{
  "d_model": 384,
  "activation": "gelu",
  "rope_fraction": 0.25,
  "parallel_block": true,
  "beta1": 0.95,
  "grad_clip": 2.0,
  "schedule": "wsd"
}
MLP neurons of a small language model. Each row is named by its layer, matrix (up: input weights; down: output weights) and neuron, and shows model dimensions 256-383. Each number is 500 + 25 x the weight over its row's rms, rounded and kept within 0 to 999. Numbers have three digits each.
A block is one neuron, or neurons of one layer that tend to fire together. After each block is what it responds to, as a language model described it from the Wikipedia text at the highest values.

L8.up347:546444474492495479548450475500501517509467558478504537514508498541524538525480475491528490511488526455500472511487503532533502556536508465539479513458501534552521485539495469492482484474483496521481510461509533466517507511503487437510514498489479541487481502502526523491503481488523477544512528536513518476518448549476499513509484531489492500513493500462513503498501505519518532507458
L8.down347:518501542540535524495493526484517465519531488495448544500485556509518511507507511518458515514493551489517530487489509501510551525527456527512521479450500495493515524477501488529498507510461470483505460506501508489473500511534423504529483501486523496511532528466501501552464500508485552508507468525474491501494544516510498480558505509454480477501522503503500463516487515502514506545529
L8.up398:528463500499535465485474490494506437489504492478495516479465479524470500539497484457506509515474531511481485526518500510518521514498527518518466489484469549524528504507463539443514470486459501477498514488527510502483520523547524491546515466495509533483503489487511542489524481501516567510492469480508535498497490497475468473494506496483465479501497506523501517521517538457472536512572
L8.down398:496530496510461503500466470537525523500475503505450514488526515466518482489542508510512464481463515515510493456476534499461489533518532524511493516465501453507494522519541455441509489493494491463515522507494487465523507554492507515497498513500542539502536545536503492482516437518534511492494504517441480518511517486536478523528489486502499491549502525521500483546518512525489484491520
L8.up684:524488509490496486526539523514476484485480547462500498497517500507496458484493450494525524536502500487534486505467490502531456491429511556504521495507486479523493498527465502464501519483476485485506516499495528474491462497528486489535506530466451492563515514522504443473529453432486490551499500496520481510533475476495498515475517505480513478493488516472465462512503535540526550473449
L8.down684:487524468468497493516488487542543528519506432530504456522519496445519538505483499525520509497518484515532476496479445495560503448532528492491501512517519475470539504515533475487488504489475496451542466486526537515463485503494473509491512479529495512509498535498518489544466488523486493501494476509519485529522497495531499496480489491510469484493516524504493557516538490522530550497505
L8.up822:494498506548507537473468503539476507517506498572446510506501542517563473508534519522571500513507502489514486437475505490521472510495518535491474495483553519526530488555440501481484502511487518536523538479471486518508465474494512466516513505504474510500489550518511495522513508456504485517476492481474495516519491469457537497520470536503507508461475508515512471518525483458484473531498
L8.down822:461490518465495510511494545549490460501507480524511514491491549519524523518511513516474476534495501517449462460459530559502504489513449505496499451497525505500502495459499495499465519486506488532520518481532505514513504495556523483487516469485506515507468488479516493476484469505523529540520501473497479503489531491448508524481546491503474515470516510516492489539531521511490552592503
Responds to: Standalone space tokens

L5.up1025:534482489512487513512491483491442460516461495475492515489479530498518505532482477490505455498521509517466497504521466517500532500480493490508522506509502470496511506532525521502519516453512518495552498474490492507543428487449510491532540477536490484476470530520506480525476499476519469517527521510481546515507479511460550537532517499551522472513482527527504489494507488485524544542517
L5.down1025:501497479470498475442496477474549580474489562505474511499508496503466487520499522503491518460503540477477538486499479533496475503517488474498509473534485496498504490469474492501498512511525531478507469513482499500521510543456471427498488494509531503491481473474524526515489513517565484499475486483466521490487485471505508523513495532477484510565489510521553474496532482508516482484527
Responds to: Inside proper-name continuations

L9.up353:487516527528499515444498469505494444509509511495508534466513493460518517519510480475533498490560509476525506500491499510489448506516509541504483542555500506522505528490476526511508478452508489503512457495548523479509483484497516471514493496521531534530494543499467565481540497462535547524532488535568534500496502514518497535478501520526475442501505493483498531498516512528528511510504
L9.down353:502482484514501516464490498540576494562514515498476505505478522524502460497523513518492497508491499522507502506499497521487500479509490548536500513518508466553499504480504466477475560515500494495523553497496521474472502485483434519516500493501490511536478486472499464500540509466524576489507490532540502533500506493485493496531508516482528512479468496463511516467489485548497487549491
L9.up776:490522494538519494512403520507481496488502523499445485494505520482522522544520520512510496516497492531518475512519498498530446514486492540517526515475495498467500479493555466496474513507451494512534468489504486516536522515484513496499479504506539527505467504514492488502501493511486523494538465529479565490530473478551490470497528531488485520495537477518489477446468530517527498491480
L9.down776:480511482504469482537501486502490469479520475475497492492521469492503492502513533504530543503507511481516475490505491542479462508515533493488453473471531517520506519500512504535500474535458485548425492494501493512520521449476515494508526547529528509521535496469483484470515466471505529521484476519520488484478537466503475503518492507489536478523460518512514488548547517511488490497513
L9.up970:530451480470493483568470495504504512483499510513469509487473510492544499525516489505505514507489536442505468526477512472526484533512469527523499483469473522522509505506468505465495499502491494529497513499484514495517501474485478506481523497506474485532501503511534493496494476518493519502541551503507475507516519439495487487526486510505515448490521493492474540545501513484479522473489
L9.down970:520520451523514497484489523565517463493509512493542543509539492492512475508480514491476509519545506469532441503505581503537499539515501488472512516516508508543493521502489499452466523450506439514512489508474476490496482513537507489497506495492494473531505493467493496474519469520500546541477503549490485569507506467511477515502508496506487487524528533472495494494530472522508502492535
L9.up1317:488552520482514519483471446492482509487472494485467516497531541499463485508525470477499484468484521527477497552535511467521540505494494496515434524508456486549497487523485457503505533461504534491494479474533494513475490501504482432492522515500526472533472483495549492441538497481481532484540510495514479506533508539449444473489520492479462509505511478481483451504495512547480505516469
L9.down1317:485476473483531489526443486486569540486497485513452524518504495466521512510500455490523476489449524544497465525501477524495494479487474524517540530512520521457546521568526492519497551538509524500508514499466529523472520509481497469503491525483496495536481532520494500580523486494460499493497485500498473458502518494465498476483538504505511541489543519499498570493474538492508505515496
Responds to: Split word-start fragments

L8.up163:520486503484426541510525538498485507503462520514480513523502520510481461508488526476466501516491481544486494497505485529505525500503476493530502512485546468517503528506479511495508476522512463527506496521530491537492525530535464481520467515506485491489530532481516539508484522527504512497506506529487514497473489485492509507514490561531480480496516516484429442552502454522491517443494
L8.down163:478501514473487496497483494507518527486542495487477539515501484495477510498522519474504521483495490514523480509501503491509546464518500500502529524477521503492486555531471475513485543486522471495492487492583516525479493496482477532512482491513521458471527485505490534494499532485487495506507568516498516472522516468512496481490455509514479522509559523488454504536482504507502482471517
L8.up729:497504488501507456502522496502450485511517472529524482501528527518500489497525507528523509491526471483483543504517489514500510483499518497467453521507527497487518558466529497501496444545536502528492498464501533509482482532519531478555468454525497442490470470539523519459495469532524509486504538482518496514489481495496490467499525499514479496505491484523534508529505498549468501481520
L8.down729:488495446519493512491471494524554476492487488527500532515449537498491505511530493489506491532490477473478493517475536486504453479494496476521559472520534515508479535462490483482476545490494537484500501529509496558451512483511521513489502524461502494450552505493513476482513479482475504513498518488524498506543516493486460486482463493485536489528443487464478516474483516545530506542495
L8.up1212:448498469525479429509477487501446510558454508507478515478507489512500514509524492487481474520503489538463500499482478508517516509499516498522472492479511500524510468493491529474509527514462509483527517481458502487484546506454544485499526517489514448530487481522566521542469504498481482506506495461508521533530475457497522453491493514514498500524479527524489490494521505507511511503493
L8.down1212:530471514519511439482509515531509484526497463478482509476497491497498522508499502523527502498500474520502479490501498480511527524564513462497512519502507518535485491505533506487470513494526536485581523467480477464509530526503520534507538467523533503526427494484533460469485491467494497520519490518506478523536477532497553472510514531505539510519501502473515478510499492531518488469528
L8.up1276:518516539497497521517529480507494478515488454519463530445526513504442520479497485526494501523494468463475497453497523451506501457503494490464488520474529479533507525514463536446519507511467470493454538457470491464519535523470517525499481477506510487508484463506551509530498539505487483538503524491518496520488463504489515502511512514539493493514469487547542504474493492488517501451522
L8.down1276:507474495447459487504495517519476455534508481472501502486529503492498505509496494506535498516497465527477541470436526533509513504514480491495545537469526507466538522516516477499430505519516564508537557469488483508474537466498473461501511454474476486491460472457492501515492521477465524471497510503499483490529495471527510477433510498513562504497487461499502500496488460475507494545507
Responds to: Inside multi-token titles/names

L9.up53:515490520479460525509497511491476534507467528523521491516508518519466454483519516453523486489491476524513491513476472489506520485546474481496529484462527468532502513520480505499514499486498459512506467505541523519508497522496522503550455523523486472489489485493525527489497541515502509529502531503507487429463512492458557511514489516514502497509515503531433500519517502504491503443525
L9.down53:442519531481472486455464510486497521489556496513516539479501510490483507490494496475488497489511495489492461490507519528500484442466464499481515496472533464532533505496492492487448528449498473506492480516560530519511501526506468546521464520505505477500493481525502512517491550515525487477475505521458496493479492493509470496453461497509493521525526503462495516556511521515504494463493
L9.up1297:528488510516481517498532487482479523508476522519507494482466535492480496499518551487513493480489534499572494506450476499507507487487515490458478505464531469546501526525506492511535460491544417565530512539513517508510532489472521518579475512485482479466497456500492547549488539532488514502498539511514511487529503514523540536514497518486485499505480510484477455510501449487502501442537
L9.down1297:505515502485522493481487512448519507477498510500504493487490498522482516526502503530481511506534527510497517494508528506511498482492509472483514485490486479505493479498446495511492494519493448535483483490508523503512502527501509527500481495523496516487511508502494515494499487473512488507518507470509519494516556470478493488482496496480487513547504542470537494495505460495494482469553
L9.up1439:514502501506494502453499478514465485499456507482474503490470473542500468509486513454503489469497511533524494539548488477520489538531487456504520495494489511499571507513488518489505481518509503539488506464533516464479489519514494506540500532508484470520512518493537534496508500527530535495528521519514501528444477502493506459533530572474471511496549515487504466511546451493530490483495
L9.down1439:486496497531508518522516490540520462488465489526521471511525498471498502514538484487483487506551506470548476523502506465486455513460491468494474510470486493485512467568504480468475534492513493498513549494502490516481464461481537517529526475507537477464488536479477492483496509475499512500536485535510494509501518479522453503518488488496504506525522507494478496557528478477495485451524
L9.up1531:498483495469481517492499507480508497483488486510467513516511554464501466510495521498530519482484483516474523509471506490534483520511523485475475501463523490541530539531478466517433498499533533522516530509484467544508532470514511482523488520492522468508503481542517498471536524518494521477511506514437535476487534464475490480469515557482468492526557461468450469526482520509482511487485
L9.down1531:496555553490526534483494496524487483514508536472508498498527471505501498485447469511541528479491488514497457523510465474494526486511530510497533480549493508498487512538529547520455473461516487488502494538506490537514507488512493507523494477464466444525493504516540521523488507443534462501470517544552529506504515536510532519508497496490521472524491546500490495539544508502539466467524
Responds to: Surname pieces after first names

L5.up1114:467481472480526521507506527515520504487534522482492491484522522460499464495482518458506489502495524526487472480498458506487495510476499513480491483459504543500506500462512506455489474513474502536454488486485486480463490442499479473499509473491494474488482519475496552452487483485498524523499500479567482507475514493482504510482499553490469500499501466548516471530514510498520511520498
L5.down1114:501495465461514486502461460477520443481527489476487513523470529491510443480520507497533464484506504521515518506501463502488464537547535493482473490518531492528503538513524491514481523541465532463521532483500498476509480463544493481478492517511542509545493502521517509492474489492469552515512462500482513525508563467477521503463552502489523503500500508537541492477499483526531566541475
Responds to: Split-word r fragments